From a checkpoint of a small transformer trained on Wikipedia.
Size: 14 layers, 4 heads of 96, MLP 1024 SwiGLU, vocabulary 9620, 28.5M parameters.
Architecture: rotary positions, no biases in attention or MLP.
Training: a variant of Muon for these matrices, 390M tokens, 2974 steps.
MLP neurons of a small language model. Each row is named by its layer, matrix (down: output weights) and neuron, and shows model dimensions 288-383. Each number is 500 + 50 x the weight over its row's rms, rounded and kept within 0 to 999. Numbers have three digits each. A neuron's up and down rows have the sign that makes its largest values positive.
After each neuron's rows, "fires before" lists the tokens most often just after its 100 highest values on Wikipedia text that the model never trained on.

L3.down243:544514478570500448516491502502549492489532403497496543534490625511490697475497582476562551493488541485503516533479567553528492440499485457493405534458533441544528470601421492555438446565516557475512545554571556461537480511470541531554467466520374504585419505351482542529506506503563588484
fires before: ", ", ". ", "' ", "\n", "ey "

L11.down855:577541479502458550591499528537556376459524508475480373557460425544497550458516552480590446506618484544456464449521422494491564537468506492473518479497425458557495509561483506520421523534481405534514475496423464490528415582503542504489493504561454400437490408506471540551452464553531564529
fires before: ".", "′", "″", "| ", "("

L3.down305:481407489564488515488452521493468463536541538470473480516439458562522512460479505424551417444482468446603442518537531582476474513463484489465480446612483483385523413499534517576554613430462419510490494521549475502468573466627371518608461495557499500477558521516568628486527536510504527439
fires before: "| ", "|"

L2.down61:503464570470471468469518468469625554479475512466490443553523399404485541527483516370446517486484533556492468576438565480520532470481517473575508454533455556438540480487522453510450476500501470484443428510519495480507492499562540538460525497531574444495580562569470534451523558509469496495
fires before: "\n", "\n\n", "c"

L6.down383:592554540534444494523462508494547474539491437431424463513437466500485559390441472469562486524420590594565591487556466501501515502506553540461506418512469492537506558576595459478504446428484409469559430405515528437420422491413475554430496428636544488540522493516426505490437598583514434530
fires before: "0 ", "3 ", "1 ", "4 ", "7 "

L7.down947:530499540493493451595422500447541514542449525580537456469590479629480490531563452580408424461569472566483482506456539489471578538470511500520599492516411489529565536476536550512443562523524565598564521389523487592510512498501478512380443420514499552460536520496460505519458442483491483535
fires before: "s "

L11.down565:503438406451508480466490419481530516570408495476534481468512561467451479561453524512485500597423459501405493474481480494463533482501488486509478502455505485555505518529504487491587542514528387445565565527554444496526460560460622529500471435542470563456344474455520561521604507491470539431
fires before: ", ", "- "

L3.down53:380528541564469538484466484523530487568517477459476598566544421461497519441450463414495463473437480376485493476574467524501511454397509561509544475460433508544571487567531547584536394464518517471431452482462457469533506573486432468393479588595507503503515556529601482447536583476523559433
fires before: ", ", ". ", ": ", "ham", "en ", "\n"

L11.down477:554457523546519435524437496517505543612576539494377513465492536550456465554490516578336472452569481518553458522458589547500395469547556449425519550465507491506489508498539581521470564450493446468548500461551444417472417539413417490480468535392436593441491502495541450488528493412433529424
fires before: "s "

L2.down532:459465444433578547399431488451539463534568569553508530539518573589527484533454431449524476494551539456553539518481477475444422445551571476518464527468371545491501516436499473525589472519489414461598363551576536483409492534567509510589432609474533477420439482476458490471530418527519516482
fires before: ", ", ".", ": ", ". ", "\n"

L7.down787:516504407483441437490433505501583451601446496478457308433571412506487525529509564550542498486476523511522526521457532481483419455449556495454584518514584499444553499516458566508427444536550545463520509453520457502484529517580514452618554510545507498403496581500470565462545536436541538444
fires before: "- ", "\"", "•"

L7.down1013:515536498579467486529478499464529471532496549464478498489513534516512427437416500540551458515501445533490634534515551511491461419492578494487494437439487479408494490480435484491541523586428552568494430479558499493529497436457511530526544494512548494568513531530517497517521477463507498321
fires before: "==", "The ", "It ", "He ", "== ", "In "

L4.down211:432577473553593522469531518495472481467573620540429489544530426507475431468558504444513504526485392498520426515535445387479458508490591400450419515429519495554545493471486502476428512547484500509495542564511500537373562537477462545540458493583434492590509490546414495526489510534414470523
fires before: "as ", "with ", "ast", "to "

L2.down41:491486494478500447478493486465477518500513540479437499501424495553437321468509567557463553526573408468499472464452537425466524480429507555434446528569543497454437537571389512411563575482465477388534473471506528424525490428510563479681503553548525465533488455522483469456448602418438475583
fires before: "In ", "The ", "\n\n", "2", "He ", "However"

L7.down498:488497628467531463412467479443555389456531479651482364456521440510583520509527496428451441462587534477537541529547585526549514540509485517602466560493497531473469386493444556481469519497478578464540412487564520472475539436420477475565513481493553424402526538587413610454490473505468548487
fires before: "\n", "s ", "\n\n", "ll ", "L"

L6.down234:485478488439520534537545430475490539535492563547427578579461483513488492443404487488463471442519492446631591476526568546519494511542577463524519509470538606537514536560517465545506460394497568457510552475465583501422477429526499448529481471539523529406500485448476495439485500509506497496
fires before: "s ", "t "

L7.down891:428455487575483444509495414442482446519532441485491579514523532540537503523510536484491436463440461414550509576596523578509455560490531458514505522517514511466529539471510483552425557534505483386493552549497490507491578560520589620547376487484495521456466426470524446502404480499543496560
fires before: ", ", ". ", ".", "alist"

L2.down823:527562480514454476525510519544522553506473518462521495483484475436579433439511538527501505348609488488513519518454471509548482544478518516595542450534502473618540475518546478426480490565498492542450501524534446406445630499458541529522478404585438475548519535500546550456468460570604506392
fires before: "1", "4", "3 ", "5", "0", "2 "

L7.down683:538410519501575493441569481533534512543555580515542539539453380436462508552470491491506460459469468507551549492442497540570479487499505441530487505568428463484477504517520497595470553563509488619488489529557469559394517399552635564516490422414564425483473499551510594513560518522567553519
fires before: "s ", "\n"

L7.down29:610440429471534573588433562554490518482507480455372541448562586537504415491548438518429440461547478502392481481537457589599525518485628526530564437452551471488449582466392453624466497497511382518533543544506436531503539444541541490589494446428515522523556523476459493554562490482497533499
fires before: "s", "s ", "0", "–", "6 ", ": "

L11.down920:532504538546403530404551433492498478544528504472508511573480594463422524520488587549494516462467518530371451522523506506521432440423480568416489483462551554447487562557550468574507486516460510491518540421475530458463456501477458488524587544504482559489446565511458480437590429549434509486
fires before: "that ", "the ", "a ", "to "

L4.down239:549513489523472525482609498485440517452487552522464471425507357512425543549485500522552580518515476564535501502505483494478408521450588480481581619559525520520523534480515555514535550432524463485523471504456465573489563488503578502604507443563582529481479455448508452532467513514416475402
fires before: "in ", "on ", "by ", "with ", "at ", "to "

L2.down64:478505483531543512511445483503428481482477448458507583514567554565462544464537527581533505399473490518511548532519424431468508524591444444445525463493451545486557429622470428466391473480544486478472534509542417533471482483520537493438475494575394519495476463480581455552509627546519468483
fires before: ", ", ". ", ".", "\n", "; ", "a"

L2.down663:410478460552495469372497483494536461502508498439456391472583416466482486436436512519475471432468475452510436527462508565513476476431521546470481554385528543451476487478446523443459482476559440500563552430553516487436455565531433553469497489539472519495470472377464531516594457402462495479
fires before: "to ", "of ", "anced "

L5.down88:453538414553517481461442449460491509487468354456453507437529497487520329426495590507443572436361560418502458567513407503476442519521562515577504539561484553527504462474421497482508538413519542508507464504434538509538476569520489487596471492487428515486463470501504530528426537512579569550
fires before: ", ", ". ", "-", ": ", "'", "."

L11.down1021:592464479441531493587481527561505462470501560575584507525478418514550483540508475478568400491440446588465438503461556529497440500534541504546488481621559544471480543469554455469519444509479573466392533430390418530524469538524494535460559647499550532542474542457469473470496555531518444499
fires before: "\n\n", "4 ", "3 "

L4.down1003:562450434510542487432516380482562477495495556549469566483437530484489641476464522514452473512476478545423480555505541576473531568479546535523446559498460473515508492478565455468524565437460518504517424453477537503531505537550488473499375449479393467468522604420472587405451524503432417486
fires before: "==", "\n", "and "

L2.down485:475500381484476587484576495585477476583514486522333577412573500504454424565477544572460534454432493452525536512502495480475566473446486406483617563480553536520433500420501508442420577562519444504565449496613485572618436410517516534513397462553516626434436491528486530591478416480518502478
fires before: ", ", ". ", ".", "ity ", ": "

L3.down693:522536521492462516442475451436562448497542454471545564450498527479557591481506497485523502544538514397467645462466624547533514409490505576545469599525474529504467521565483454473449485495494542585588487442528548489466464430603569555559465491498581548472478478487384523527497474554575482450
fires before: "\n\n", "\n"

L5.down276:496519576446468519494602491556479470567432575487532535404599426481485624595405563488468390590437517541471525452554513398571511470473512409425485457536468450542562482531501500516452483466470549552431450564427510448467560482542566531453511539462498495467475493495478418489530492485516532378
fires before: "\n", ". ", ".", ", ", "; ", "a "

L5.down709:423589451448522442573517475527529512491549507523447549590415416508570383381576506507545536453534471519402525528457578451486586597520537569532525542486521523460461581588419488495433426452465499425447505549501559503566511568488469468592505520536501532515502532453412510403555500556514529446
fires before: "of ", "to ", "and ", "in ", "by ", "from "

L2.down899:596401481477586492473511453477540551522501536521535484433519430589537424555501519562526459454554548425401488459434477460402511543449483539554573479509511621479588504420401506451492540533506547441548517470522435459551429541557602474505518483380635592614445542590413505428504493443413438528
fires before: "\n", "\n\n"

L3.down290:543572455547490503482580504590443489405587431466489490465629490536518441437487558550426516465444515408477554520426440450453620457487466405658515530546461490501502445527412559486495396437492533522514540558490441451515499532508447556504451583461510491359550475442479452479537456520507512494
fires before: ", ", ". ", "t ", "[", "ments "

L4.down713:500511475506545580473533434522480568564545572484520494403456529633534457544627521422411516542487466410381433510521523397440475502419499448537545493518627510510580542621551527609506519560499535501409557574512513479600513445547508505472429497496540495546452489483539529452514511494475456539
fires before: "\n", "\n\n", "ter "

L2.down125:540493610407432496532365518484513511552582434561534517490573445473504532501521609523455575443477517527463508449534547480525480587423486405421525451552551506556473495524456450495503511501480463446587559493518511556544556520510568491553522482449425486458532474515512559541478476596460497531
fires before: ", ", ". ", ".", "-", ")"

L4.down543:558546485521508448568476507507519468511428495403528539435451542550472438486484461511505532393545494497504528502490477466464461486468412497510508529493469553464514483441490488536532555520598642564555528490547402418489503428433618602439612609479548487447454477525487582526475515481503435507
fires before: "\n", "\n\n"

L5.down1007:612569496565510438521496468481377500478520449554605463482434448543578524421506464520473525509511501424433481533540446449478565596452544509462512556467557477479516463495553470580423596473482461515515520545565473457436466484475476456362582525424463480462568528556498515410490520487565527564
fires before: "==", "\n", "a ", ": ", "and "

L5.down254:516430461507552446390499482580455607527509478399537524517439511541441458535490555466454567517452512535461473507458582447504405508455483539439423498535430463527526419477529564512531455577444545415510489420521512483525458381488549576457490488524411457527480499462504504621508530448547568527
fires before: "of ", "ving ", "v", ", ", "to "

L7.down874:580512590452564574487494496466473442599492440551566556529478508442555521426461554516500521552548596478553459489507497431492471420438568477513565558501580571484468459516441519588436348541467509506482537506560500466525430493587527405497522442526430471490447544445461501521523481526467546527
fires before: "s ", "s"

L11.down451:497456562540481550452507581494425426515551506523555564454571403503665497506512510439519471447551575520527491429443543475506428452447472477469485470454518494539542475547473500497449481443493529507553541488501513468492521562477530474517509485469540531534488606469532578484531519538508465443
fires before: "0", "th ", "s", "s "

L5.down649:565521440536524630482512567573490428501378463526512587472489503486451499504494452477517563450525453413530558495442434519502487522511620361425470599508493569447486555506552450505494463529583545531486477538557459589463518463660555474531395536577491438487441456492470492498525511568572480479
fires before: "\n", ", ", "\n\n", "La", "Force "

L3.down660:429486506480485407521476485487501569508558565392524528521547565578544496546444595412505507488524430482604416447533570627526522516453527521469435522493456458490504548500518436496508490527490442553515432515511510513558472504504511482522550415440555492516510484427565437529510407497445509507
fires before: "| ", "ly ", "ity ", "|", "e "

L7.down711:540508505522541540533531539541580654521417539613433593528438472552491502634452582511492485449579532470453578402490458485504457505513510469498612422420525449439463562577535361477430526524499554461493590538565464477543532399546476528436446563428487419469422499515528528385531401460466554503
fires before: "s ", "l", "L"

L5.down136:504477440599441478484501560512534537539454498480541475514409571632528540500510506418395569510446528463483586495502445531541524483425448462484541512399499527543647370455503453493507512493451552511489509499608517518460516560493557565647513589470529480546437505481512443581495503492518582481
fires before: "of ", "to ", "from ", "that ", "in "

L3.down439:497523405476472535547582543553557465580518487472487498445472507502478519551513504618529482512499523517491521501490414553509492488483575454490472512528543520515624525488491377530518476495549440509494520596548390547413461607525514488519442475492509558506461463541562504565587461519494494479
fires before: ", ", ". ", "-", ".", "ine", "ly "

L7.down77:498446560560551573511505475429563444446543577588553526502437400416513508491442516445492504510448586479517547574548490468461560482481500634575441478531518466397590499513524509467453531438488459546448502509467541533509493491481494460509482561539400475464552483497503584467470515541541501522
fires before: "| ", "% ", "|"

L7.down737:515568633514492571550527438566449453471481468528515553558524518542491536410498480426529510471525493335486463443533497532511560581489395534477519566542472496566432452570458511572505477524473535553527441571660562504466447421556532548506400433610571483550404450570474491474517499500555451530
fires before: "s ", "L"

L7.down25:507455447522521494393396583414471514494533503525499485501548525587372399609474488556541458524516453574527445541501487511451580543513505319344431474516450512460486488558391495505464498502456545617485490598527485473424476546561505509544442541486547517558622558599537482511417471528588506462
fires before: "as ", "and ", "but ", "with ", "including "

L4.down21:524567569467425483397491533563551427476569411487508514510604482499491509453578560531439562524489443514468522474501456493592437618494515430450480485500472509461468475522528485524431509536533513495504437429562493491471529490507575432572507403467506486566555423491532551452416482473534472478
fires before: ", ", ". ", ".", "'", "-"

L3.down155:513465516541483540517548406442556410513485466464487497529382492428527505425562582481486493490520471554449535503468536470499557499507501536518545513464488473471409441428582500482426474528584499478573522468551489461486497494566530570520587588539547529454580565504449517534441500471576509384
fires before: "\n", ": ", "\n\n", "."

L7.down12:436544470410497514562558481605531468500521552514405458550503399540524542424562455423472423502515532459541494539521559576505536550557474533452465514515532472433514566546468471532546556444466466484463435510480501475572432530564427548607533548612590392473439601420509488470469493475513520531
fires before: "was ", "a ", "is ", "the ", "y", "has "

L4.down728:541499564570528556544449493525576497532529479558445521567460522605523586458532453567497586530429521577478574595552490440508501539418521495513480501518445550407487519516527524430556480526424520596431490479474461563500510465422497441407610557482422487624552509481549552363568518447405375507
fires before: "a ", "the ", "an ", "(", "p"

L7.down863:448441488511503403499523489407376462561543499518560543501441525529424453471512477473562510539508453438447463595495556534539538555435523498458508442552567527513467427482578452556530510437554416577486479601477491509392533547526571523501569553510521483497592407493529532460522493503473528508
fires before: "| "

L6.down340:554569480482519426465450485570419519426497566445493494550559478470430533509530497494470462399528507412564586516520535560474431519522439566528574575462460567537524393548584535437546523499529476508388526557501462385514535483532476602414471488513484463495609558510488488407497452437458492529
fires before: "4", "7", "5", "6", "0"

L7.down252:527463440559536499435470509428546507473509443565580473440566528485512471430397607466500465518496491442470544581486460465425500489549501588551552601484446623520434443628435496446480471551526543541495477534469419611439458525535657489603509486484574508597485517576571483543435451490529562485
fires before: "\n", "\n\n"

L7.down551:481497475473492492448484467465500376596471542443438549466556568518509525537493470527526506424449448468577572454502524517528580461521412602445499557422484479513368505475508467491529521539481439491518452558601443499551471481591544455440466494478504472385418521481516468654419521478562424452
fires before: "| ", "to ", "|", "k"

L5.down669:498450590481504524504444583475518499499517538445432517496480530504615466450504454498405504514509560578467532614476481534495440630462510445467541566509582561524496483450432551433422494500480568551522533542518403535527572462499513536560489482422486495441501536497506560518530508523582489623
fires before: ", ", ". ", ".", ") ", "tion "

L7.down398:534525512543481523545572430558537543467496572500429524500538480500458515589502460456473508497570455515582448401503597526446515491525493437517455501506496517510523460510525427420520569467455424518432539610497509472461512478418618524551437536535523549521513490448477533468484575533558524503
fires before: ", ", ". ", "; ", ".", "\n", "==="

L11.down78:483537449463539485498513411569564568387532505550433526543492501547591506558551510492576551549542390512543428437577516494427506512459495519509517516542525540482574523453525480507506463496531509492484389438489508465462499503506526523530451552428458413545491537495410520542448487537584516491
fires before: "in ", "on ", "of ", "with ", "and ", "for "

L2.down135:555528418457498351533518490478636481444573510505536458632488479527504444552492461496545516575513525548477537482543509491451458519510525481482521483521487457396519474453443474460485506610439498513472583447480500536506505500496571527463464462438545469494511489508577553499567518410460564593
fires before: ", ", "==", "\n", ". ", "er ", "al"

L3.down254:399453531485447477564520479490504505530413461457452511421558477508450472500479488435389509534437525481445436446550484465541383461518522499504556505498393598462542533502561498560381511535535468464461467576534407556592534483400598525436467523503445533574468472492505529447447449500509562487
fires before: ". ", ", ", "."

L3.down188:480449560522539461554440502479423570415524528544476483464499510550596459528546443482547464428562557491545569503504511431461472431425407613504534483450472607498541467502465534504529473535487491447551613495543476587512474546530573500498506486427466484599488597417463541473445495516543476591
fires before: "e", "ing ", "es ", "ed", "ements ", "e "

L5.down784:430521467556449451473526440491456513588519516487490491490551566507539543522563475415514571525522483401498544641539485538546476469520465547480546516516542517596463473529444442520421529492524431526475493488540451517509536547451554469507376495533458514450542531449498536587487551516493608469
fires before: ". ", ", ", "' ", "en ", ".", "ult"

L6.down412:551502560531511504511485462547469440503574552498468468506570414526511422557510495501533528503516518456397517613418499511516499507619445523507397480533515488469524505453503534470500551556433406552432416514438532429516542492498513454520546541575496422491557529487577482485499515519556557495
fires before: "| "

L11.down894:481503472615472496491541549543487498468493542579433506571554434532517465467465652465455550494448620536543466511448578484488520461548528413584568497498464470444537479448487585389536478544572454485559541521399490562570534458490504531489640529516526464501518538501460506393535524490469508499
fires before: "- "

L6.down18:460556510460569440529546598516617488505581621481499493520516506418483513511467513519450498496509504537510487485484482538485472457471466514541439550496506508520398492578478472465601496534531481527502452524613318452514390510460512473578608443510500461481468531473456574524574503497449485418
fires before: "to ", "o"

L11.down317:490564549543506500459539476439560504490439546569464550582502466521523442508483523470505496464534486501477517606510494454549424581532495482546496521579444504509541483527601539451500472445495453522512488429448500583517545442485476555533412425444573475542497487532457538420535517572397547446
fires before: "to ", "and ", "– ", "–"

L3.down22:463425557541439482495487564506538442550508517584499425464573492510539502449508507443441511491494487501474458543557417518501502593607544527522448498603377527615482556438474447512481472455441516469528460451487501551530528465449454482472523464549503367442544505503475574502474531417458504409
fires before: "| ", "ough ", "en ", "ance", "round", "|"

L4.down993:459568433463541432531517479469562459453503458510458581588446529439545534495444509525644542576489454508581535451489566478494472501522529639530573465546544497467514463500523525533530508493498479499503564572398512491548459495549526479510531528526514467497525538541344442520456478442523521501
fires before: "= ", ": ", "==", "== ", "==="

L3.down661:488584470512499535489589500549686529488493515610479546549424481437513566487547550526487597504484436506483560536624491420500543566439371500524481533475499397511572531493508561544612505451481486516548466508560408549543573408483532387575532500484496463432507480462427445521518521521502550523
fires before: "in ", "on ", "197", "198", "by "

L11.down878:520508466343539533515517487608500391558490532513489537481448523445460451579469544513536441410586593476467500405385466436437437497470385544519469495529521505530446464543512483453513564404628477474543521471446530489442472436514510519498450477496512514485435481582543459487558509504530593491
fires before: "\n\n", "\n", "Best "

L2.down256:518468506353474511436457543513543484559406449476422498586490574464559503496480497540533530402510604565408546488490600477396606406440532468444557449519410614444473443505519444426543572452529516463493470436507486546484460417537526445548521446573577476466528433612472501466499431498484429449
fires before: "\n", "\n\n"

L11.down465:484440474469479545563493499506544455486497513508562634509518402548552484481469592525482553527589464489555418439506530438535421484496441456482484495300509500573554448517486596443428488585552505519489438496494499433564530402531472456405509477468476451494453600592520420425411467472525490461
fires before: "s "

L7.down848:490569501443497553512510558524516598449496577573576529548477532470514475428500488502477597522502504362519501459485473606475555424535571414524535513478469531480555489551499538486382520563473575582456486385529503540571485419590445550397427526468411468450453497471528471504519524560505457482
fires before: "| ", "(", "/ "

L11.down370:503535505507551493498485537502497568433421496545405468533503478549504456510558554518477481473491455545556477399415538383467476520456519429500471453589445475512564560567499521469506431560402613559487490442495582456530566512435471523466544585476495527473412468521529548461512479476472587490
fires before: "s "

L11.down697:498519508517581534510513598567386526449388428478462498550560425583475439489491443417529497544568483500469550502488495471441521487539453452566469471552499620483553466471487434504515632503573488477487568568520484497561520507521532487557462484491446500554557467497360523485506498474464584487
fires before: "in ", " ", "from ", "e", "el "

L5.down409:489454483543476570570484425495590437533489540623459466502566483376430491554464571489392464504512477497457494478509434468429632462456502668446521541541512497504463485615554495507433502544406572382518510551498482541511554430469609483497497537523484546488360560505486526486417590474448572496
fires before: ", ", ". ", ": ", ".", "of "

L2.down23:455443544603520468535511499474507498484493452550461471585555429539532623491506418474557495444492428480522567496499554493478513473475554482462421392509446564457487461405504610592419537391505573524444511446429498541491461584530563558431472464446563478556396523514506542579476447447538479510
fires before: "-", ", ", "teen ", "'", ". ", "s "

L7.down168:577546522481520455489507543518494504568414469511404460472535536454503636536406509429389536522444494579426490445496501430455541466496605550495488578521510507550581582491583605506348428532558536494438489487551465472531434553533514544464487507536574484539517496527561432457501500501390542482
fires before: "s ", "er", "t "

L6.down37:461513470518446503463508496440547454537464531516545550507528463450519390508538497476511431511519475522535563505409469581469556459590502559473460531548427492407536424409429502530514521575463500576384475479427445436511502518559500517463546465511482494513496474466555510500516507520587419519
fires before: "==", "===", "In ", "The ", "== ", "After "

L11.down679:588533439508493423427488530544512586615537445532559582611553522419500534550392505400482454476455518543532492429513472524549465485555500408453509491514562501504593542545553540497526475473451505555465458491500615466517496563498543552461559467446454499552417564549489523424446477577481517489
fires before: "0", "3", "5 ", "7", "6", "0 "

L7.down979:559587521592526541437593533506471581529552475465475481545404501540513513426568551494481569559411524580549480501501538497504607549600532483518491390434495457478508493537566547502462569523458475552467466458444475504562461529469514509440404461473470480496485514488484493430515504471546596487
fires before: "==", "\n", "==="

L4.down978:402567495536485509443529476489492549540526484553469447564564455452464623497530459472540444526498570423518571498477496478440546479388423600592507513463459504586555475512520477444513497439524393512511398428431496540429506569510486582434503494453513454454480495536566504437639510554493585494
fires before: "| ", "\"", ", ", ". ", "L"

L6.down172:507432593466509479467438523459506525437583554483495551527474497533523527508508456405611416436496436511500453521494487564491462491510446573504520522494516454529518517506444477506472499566475414531532498500527484500517582447571561467481461475580489436547479419453520448624467459573521445439
fires before: "| ", "|", ": ", "an", "s"

L3.down672:502521481520442568514448479515519555534597490527564507483519553508477492473477521586475547362488516562520503506506469500529448496544474416518483455542508626541532442527555495526583473531481558420522498500531432484503434486521519492518504548410404576450508467426516577481538523533547513444
fires before: ", ", "'", ". ", ".", ": "

L2.down513:399509457458560446553470465580414504472463526513540366425593495564559559508519509506446555504558533575497542479487481472495464470529469401541457485530491466504504505593467541543467564553446529502559435568532558446500406583547497626510506587404530531622551454533507578523469476523483476488
fires before: ": ", ", ", ". ", ".", "\n", "-"

L7.down902:495564516547489505500440534470423421424571503519514420419464456452499468506479598538573491481563465510449573547514532546450476448490564512493460463486569568491569410497530527538507533489432535442447347479476520428514434531555448473547562620509550489486502497478580545493511584497559484430
fires before: "- ", "\n", "\n\n", "Set ", " "

L6.down202:522569485448557472558478457413536501604507515504486408450592440546576502543484562537503460465476510468545486540507560458501513519549536447489446509491470508416547530432421534484339516515584502503639505506538455488616478452506514449532528566562552480515549466576487496443485545424475549458
fires before: "- "

L7.down773:453525551462581500496495456531545590430486493520461501532460522462558463443487502470471439530541562447424555533517465433514415529420458413491473518527474527528415477464455481486446544570520444495446573524489468535517483496517495491523473533510499457554552446541508630497478479475486449505
fires before: ", ", ". ", ".", "ned "

L5.down482:509514532518534467479466540487549423564484470436585505490458508355463466444459487595509561408524505512480517547574503481474483555472517501524520550537500490507551420436457575439531525498470459535570486541503542468529437443522588475509500379471476495471440538473408503504441462451499583490
fires before: "1 ", "0 ", "2 ", ", ", "3 ", "on "

L11.down904:530494510462487582485510465498422518560421495435424513601466450440540483559494514534546547545447491464406458489509507469595480494546474444569508575548524492512424431565452513581474504503490412428465559484585446471431597438412533484565644474468543515432448584440474510492476474489523579517
fires before: "in ", "on ", "by ", "to "

L11.down155:534577535464427480529535479489544605433521528490375465394471473517483429510502484465439474572434500529475532532498523516484518416483462453465505509500382509495499434539486549591484473493589472437486472493414434502443472495427519520522461516528467454416555481546431637464455534538512478489
fires before: ", ", "as ", ": ", ":"

L7.down620:449426463438513524598515472498577453524546529537438490489458516492525365506438484509560548525584471478513474564533518455564506484476552437404543505464468492446481476439448489576469447499502543447506558609542499473499554531525531451591412500478428407432483474461495500505531553504476511501
fires before: "\n", "==", ", ", "\n\n", "He "

L7.down457:494572486477485449376445532539472519620626454480487541463554513468476499427434388397442433496595527525564438450596505498460437523518576526526514497481439577556479483538460507601425504498476502457542590434507441507482532483413403500453466521484472442407503531452472501626511493457504588434
fires before: ", ", ". ", ": ", "^{", ")"

L6.down182:517581484521505441546488496568504492473521546432517476568504490532403522465462369496473520534436488461469474443519418486488521480578511518508501496425481487458497475412593457496490498497491488584637499386461530533574570497482574593483487558425587532466545511559462464499481553434486464481
fires before: "| ", "|"

L7.down382:469536474487578442531483493504511454472559513442550475568536513468552597509526495476528487476551510490607558486499526507459485473593509445438409458432513487476507541517571469514384439465522553532443445547585484465510451461427483480504439585496480489477443542516496502506511562460502480525
fires before: "the ", "its ", "them "

L5.down592:573499491518508476509363517539490483469432529489474459396386542506413534458533552495496449500525490483540467492515447444542483527511524491488535404512532469426436581541564487486474541520587427524556436496563556469510580432434462504502496567485485515483481584551550447489523571490443459423
fires before: "0 ", "0", "1 ", "3 ", "1", "2 "